{
  "hidden_size": 1024,
  "hidden_act": "swiglu",
  "norm_place": "pre",
  "norm_eps": 1e-05,
  "init_std_o": 0.0114,
  "init_std_up": 0.014,
  "beta2": 0.95,
  "final_lr_fraction": 0.0,
  "max_seq_len": 1024
}
MLP neurons of a small language model. Each row is named by its layer, matrix (gate and up: input weights) and neuron, and shows model dimensions 826-921. Each number is 50 + 12 x the weight over its row's rms, rounded and kept within 0 to 99. A neuron's up and down rows have the sign that makes its largest values positive.
A block is one neuron, or neurons of one layer that tend to fire together. After each block is what it responds to, as a language model described it from the Wikipedia text at the highest values.

L5.gate2664:52 44 63 39 63 44 52 49 28 56 45 56 53 49 51 48 60 35 82 68 67 52 59 45 55 52 54 53 27 45 61 45 45 56 46 50 67 58 44 47 55 32 54 40 45 45 44 37 50 63 63 62 54 20 59 66 44 47 50 61 61 65 31 77 69 34 41 42 64 62 50 65 55 57 56 73 50 47 32 51 57 52 65 54 38 76 39 54 70 29 36 67 83 36 40 46
L5.up2664:52 53 58 24 38 56 57 60 47 51 36 46 58 52 47 33 27 67 56 60 55 80 38 70 59 55 47 70 45 50 40 57 54 67 52 64 57 72 56 45 65 55 36 32 57 56 64 59 44 34 56 54 34 67 46 47 56 39 56 49 33 63 57 63 53 75 38 59 50 77 52 60 33 26 50 63 47 54 51 56 55 52 50 67 52 61 62 56 70 56 43 35 27 60 43 73
Responds to: Pre-verb slot predictor. Tokens just before an upcoming main verb: infinitive to after verbs like allow, continue, require, plus modals, 'll, often, also, not.

L5.gate1558:52 29 50 56 40 73 51 70 16 69 88 46 45 71 28 69 65 45 65 45 58 63 51 38 50 72 44 35 60 61 72 56 84 57 38 47 52 41 46 44 71 36 54 43 39 53 45 41 43 27 44 28 60 56 42 35 63 68 29 46 40 47 48 53 41 65 29 57 37 48 33 36 34 38 59 38 41 35 81 55 49 53 69 65 57 37 42 28 77 46 48 44 53 33 51 50
L5.up1558:53 62 51 47 52 40 78 40 33 72 47 67 33 43 67 49 56 41 54 54 17 43 66 61 45 55 51 61 73 57 38 61 56 58 48 30 54 62 55 42 49 58 28 48 58 64 50 68 49 47 44 32 70 40 26 56 54 74 52 56 34 45 41 28 38 43 43 34 55 27 58 55 49 53 41 69 46 46 67 38 58 57 59 50 58 43 49 41 56 43 54 63 50 60 40 62
Responds to: Collective group nouns. Word endings completing names of peoples, parties or movements, such as res-istance, Assyri-ans, Commun-ists, partis-ans, Republican-s.

L3.gate1119:52 44 60 49 47 32 42 64 56 35 57 52 40 47 72 50 53 40 50 59 52 73 47 69 36 44 52 44 54 25 39 51 43 45 69 54 38 39 51 56 52 39 60 61 54 44 45 61 38 57 42 57 51 34 28 53 57 57 64 64 61 55 47 59 54 44 40 50 57 38 38 49 48 51 49 46 47 59 66 52 54 48 57 66 63 45 61 37 61 60 25 55 46 48 64 67
L3.up1119:49 39 45 37 52 44 60 49 46 51 69 48 40 36 49 74 35 58 53 47 29 46 61 60 57 57 56 51 56 54 59 57 67 60 47 41 46 70 44 73 46 37 41 55 65 36 56 43 58 44 54 36 72 58 21 34 72 58 45 43 56 39 59 48 56 40 39 24 35 49 53 36 49 41 38 43 52 69 50 15 42 74 74 45 64 29 47 29 49 64 63 41 37 49 50 42
L3.gate1475:43 37 51 60 16 30 41 38 42 49 49 50 39 37 55 55 42 52 46 34 51 48 55 41 54 63 43 69 48 33 35 41 77 44 44 71 66 71 73 37 50 40 58 53 57 37 55 57 40 52 44 55 38 31 16 52 55 55 45 62 79 56 41 61 56 37 40 51 30 33 53 47 42 48 60 48 71 44 60 46 53 55 45 38 59 43 48 50 40 51 45 63 78 31 35 64
L3.up1475:61 39 56 31 69 68 39 34 26 43 73 55 47 44 64 62 46 79 58 42 15 50 19 40 56 44 51 56 33 43 61 37 55 64 48 39 83 52 65 69 46 56 65 40 57 42 48 62 50 46 57 50 40 51 33 77 71 64 48 55 38 70 54 33 40 50 50 19 30 40 46 41 49 39 40 53 48 57 49 38 53 43 50 52 34 56 56 45 59 48 53 43 59 34 77 28
L3.gate1723:49 49 44 82 35 44 63 37 63 60 56 47 57 46 53 37 49 41 58 37 65 59 50 54 82 55 35 48 59 51 61 47 55 51 51 39 50 59 64 48 54 74 53 54 50 41 69 43 35 42 31 29 55 50 38 58 28 57 56 27 53 59 46 68 60 44 51 57 47 63 39 40 48 37 58 57 80 55 45 43 53 56 51 45 39 27 29 28 59 30 52 80 58 69 48 59
L3.up1723:59 47 59 67 20 59 76 51 49 34 54 65 45 42 54 50 54 38 56 56 34 48 45 47 46 54 27 59 75 38 67 50 47 39 70 45 55 56 81 38 50 46 50 58 59 57 23 56 51 54 39 61 48 28 49 61 51 67 67 42 45 35 58 52 51 54 45 29 42 32 41 53 57 48 37 60 37 70 41 14 62 52 56 58 46 44 59 49 53 51 35 50 52 46 65 60
L3.gate3286:48 56 47 47 77 69 50 62 50 40 55 57 32 37 64 67 44 47 63 45 54 62 61 67 40 49 49 57 50 53 45 59 84 54 51 36 55 60 58 56 48 53 62 58 61 34 60 64 45 40 82 45 54 41 42 67 74 46 40 27 53 51 56 34 62 40 39 43 58 62 50 38 42 58 73 40 46 67 43 43 49 57 55 51 39 44 54 56 53 40 44 53 50 59 49 34
L3.up3286:55 23 42 46 42 37 35 50 50 55 60 57 45 56 52 58 53 47 34 40 37 40 70 41 48 71 67 61 50 46 42 62 45 37 47 43 55 63 52 49 45 41 55 50 55 58 71 42 36 41 39 35 45 56 39 45 57 58 43 35 60 53 57 45 45 67 67 47 49 55 59 64 15 45 55 55 48 44 56 42 39 71 54 47 45 48 75 47 60 51 58 57 56 59 42 54
Responds to: Word-completing suffix pieces. Final suffix pieces such as -ist, -al, -ical, -ive completing a split word, strongest for political ideologies (social-ist, liber-al, Libert-arian), also cell-ist, class-ical.

L5.gate2372:67 61 51 46 79 37 38 37 48 49 37 49 52 52 58 54 46 42 61 43 48 41 52 61 49 65 56 49 31 39 49 54 73 44 75 34 53 47 63 59 46 32 48 66 35 52 49 50 60 63 48 35 43 66 36 55 41 33 36 46 42 44 41 50 24 55 46 62 62 56 60 43 25 45 32 58 49 47 30 55 48 44 61 48 42 59 62 23 51 48 34 45 66 55 51 30
L5.up2372:57 62 68 78 44 56 46 55 45 48 27 53 44 34 47 49 27 76 48 57 65 40 71 53 60 41 58 60 60 45 42 63 52 65 48 70 41 41 42 62 39 51 71 49 51 61 51 53 63 59 41 39 41 53 15 63 53 56 53 44 64 70 42 47 60 46 26 45 45 56 61 50 44 50 52 39 62 69 31 61 35 51 30 45 37 40 61 34 41 63 65 22 48 49 48 49
Responds to: Attributive adjectives after determiners. Adjectives or adjective pieces modifying a coming noun, mostly right after a or the, such as a low budget, a high proportion, exceptional.

L6.gate2156:59 37 50 52 44 37 59 62 42 41 62 59 45 46 37 52 30 81 50 53 70 44 57 76 62 55 65 44 55 38 61 46 54 72 70 74 50 57 57 47 48 42 52 51 46 47 67 37 63 62 82 54 28 36 52 51 42 54 52 61 59 33 41 53 48 50 46 48 59 50 71 56 56 49 51 50 20 34 51 64 55 56 34 49 61 47 40 63 58 41 53 43 58 24 36 54
L6.up2156:65 35 54 45 46 35 52 36 57 56 58 49 49 60 48 38 52 50 32 49 68 52 61 48 74 60 65 50 39 44 52 39 18 36 53 47 70 63 42 54 52 58 68 26 60 68 46 51 56 55 61 46 50 43 33 48 28 40 42 76 49 61 35 51 63 39 44 26 31 57 39 58 23 48 44 48 67 43 52 42 54 50 44 50 55 46 44 70 51 50 47 44 79 56 61 57
L6.gate2183:57 47 57 15 33 63 51 59 66 51 56 50 61 62 69 39 73 66 38 32 34 58 56 51 62 67 45 56 33 51 53 14 60 74 31 51 65 46 56 52 58 67 52 61 41 47 51 56 56 57 30 59 69 65 34 31 60 19 60 58 51 50 62 54 54 55 47 35 50 40 55 57 93 59 57 46 46 71 46 43 37 51 63 63 65 49 49 25 41 52 61 43 65 37 47 65
L6.up2183:70 44 46 53 56 36 37 46 40 55 52 53 49 67 40 40 45 50 79 81 58 39 54 67 72 45 60 50 65 49 60 39 26 64 72 46 54 58 40 48 46 55 50 39 51 57 39 47 45 38 50 50 40 59 34 53 53 61 60 48 58 34 45 37 35 57 61 37 36 36 51 32 31 79 52 46 61 48 74 52 42 57 59 60 44 48 38 58 51 55 49 48 55 37 60 59
L6.gate2333:63 75 46 62 40 26 57 50 43 38 64 62 58 42 68 51 27 73 48 47 41 35 66 62 58 38 60 54 62 52 72 48 81 59 59 69 62 55 70 54 21 54 55 51 34 43 49 43 53 26 52 65 24 68 49 59 35 42 70 22 25 45 43 44 46 53 70 54 47 44 35 55 60 55 31 56 46 61 25 38 30 66 47 54 53 60 43 45 60 36 47 25 65 43 31 43
L6.up2333:50 47 47 48 63 58 47 62 37 46 47 48 38 47 58 58 55 50 65 63 51 56 44 34 38 48 25 54 61 51 64 48 38 63 50 46 31 51 54 48 58 39 57 54 47 73 59 51 39 64 71 44 52 65 48 44 35 59 43 60 71 61 57 51 50 50 43 65 34 65 34 69 49 52 44 70 52 60 43 80 57 40 81 34 76 36 36 35 26 59 41 58 50 64 40 47
L6.gate3292:66 34 53 44 32 37 28 37 25 38 37 64 32 60 47 33 42 59 45 47 51 55 39 67 54 67 43 55 64 47 48 61 33 72 62 61 59 30 43 54 37 50 50 45 38 84 44 72 45 58 55 36 61 64 52 37 54 44 77 49 58 67 44 40 39 71 55 46 29 54 74 60 53 40 32 63 43 55 53 43 55 54 45 56 39 75 83 59 51 64 28 44 50 48 64 52
L6.up3292:65 63 26 53 43 48 58 47 71 70 53 51 71 31 32 59 42 43 43 55 53 55 74 46 63 61 60 81 41 54 28 15 57 43 23 57 59 49 60 68 50 36 48 45 39 45 70 45 53 51 55 29 61 50 58 36 60 49 52 45 42 45 40 54 48 57 46 52 44 55 60 48 26 37 33 47 59 41 59 63 38 45 44 18 35 69 71 47 45 53 63 68 62 35 41 49
Responds to: Infinitive "to" before action. The word "to" (also would, help) following a verb of deciding, urging or intending in narratives, before the next action: decides to, encouraged her to, went on to.

L6.gate343:58 54 59 41 36 48 57 57 35 57 55 41 47 30 54 36 40 35 53 58 56 57 48 59 40 56 51 30 46 21 49 66 65 47 33 49 64 61 52 47 47 67 55 22 40 58 55 38 51 81 69 42 47 69 42 50 42 58 51 66 56 69 46 68 53 26 28 56 32 50 58 58 56 47 57 56 32 58 46 41 46 22 56 39 45 41 51 39 45 52 68 60 76 53 43 54
L6.up343:64 56 46 57 56 59 39 49 67 72 62 64 41 48 59 53 57 25 51 43 62 43 34 48 49 47 52 66 46 60 63 45 30 66 50 47 54 53 51 62 74 57 67 54 39 55 52 53 55 60 23 37 68 37 62 32 30 54 27 49 65 33 26 30 43 49 40 39 57 62 40 61 36 75 32 57 41 62 37 62 46 31 58 38 55 55 56 44 44 51 53 51 42 49 53 45
L6.gate370:47 57 53 38 76 57 65 57 34 54 67 33 33 56 49 62 54 61 54 33 73 65 44 55 50 56 43 45 44 58 60 30 41 36 60 32 49 32 49 52 37 42 49 39 38 51 36 38 51 70 52 47 66 42 44 64 51 39 52 52 64 36 57 52 41 69 46 30 55 48 49 60 53 67 32 49 53 52 43 53 35 75 43 46 74 66 53 60 28 54 50 47 52 54 33 55
L6.up370:62 78 53 40 42 34 43 19 58 54 43 48 31 63 36 44 49 52 33 52 47 44 52 51 38 37 36 52 41 51 31 60 54 64 45 36 65 60 41 49 40 38 67 48 31 43 31 47 45 50 35 52 53 58 45 52 49 44 68 55 41 54 53 33 56 41 40 70 57 51 48 48 42 58 51 50 31 52 35 44 42 37 43 74 66 44 59 59 67 38 35 56 46 55 51 20
L6.gate1466:40 66 50 71 43 46 60 66 51 49 48 51 46 55 55 45 64 36 57 37 58 60 43 62 54 52 51 51 60 55 57 50 52 51 63 47 65 43 54 65 49 60 35 52 63 53 46 49 56 34 53 39 28 26 33 28 47 60 68 48 56 59 34 46 62 68 56 42 16 46 51 23 38 63 67 60 49 40 59 23 58 64 44 54 37 50 48 23 48 39 68 56 40 45 42 56
L6.up1466:35 66 63 67 50 50 46 57 58 42 46 42 52 50 66 65 46 38 53 73 44 34 45 42 53 51 69 54 59 55 46 49 52 54 66 24 29 32 48 41 77 52 52 45 37 65 63 72 44 39 43 68 71 39 52 30 46 48 54 64 43 61 48 62 69 59 63 60 51 58 36 73 37 15 42 61 50 63 45 54 49 42 44 49 51 56 37 49 48 47 31 61 35 55 52 53
L6.gate3232:53 63 35 59 55 49 44 79 54 27 27 60 33 44 39 68 59 70 38 44 59 58 67 47 62 59 43 49 69 28 59 68 44 54 57 60 37 41 31 40 52 43 71 47 57 54 52 52 59 46 41 60 56 47 46 53 52 79 45 50 50 90 65 27 34 53 40 51 52 50 54 39 49 39 50 45 40 57 51 47 45 54 43 67 44 47 33 52 37 55 57 18 47 56 41 43
L6.up3232:44 58 53 59 42 33 67 57 57 54 59 59 27 49 43 44 57 60 48 62 25 58 33 50 22 32 51 32 69 42 62 56 47 43 50 53 67 56 53 47 38 71 53 54 37 41 59 36 49 49 53 52 34 44 52 51 52 46 37 40 47 60 60 43 48 66 36 72 42 67 69 47 56 55 45 36 36 64 52 31 52 35 18 65 78 66 47 41 64 60 59 46 61 44 43 43
Responds to: Quantity determiners before nouns. Determiners and quantity or degree words opening a noun phrase after verbs like had or got, such as enough, no, more, insufficient, less, better.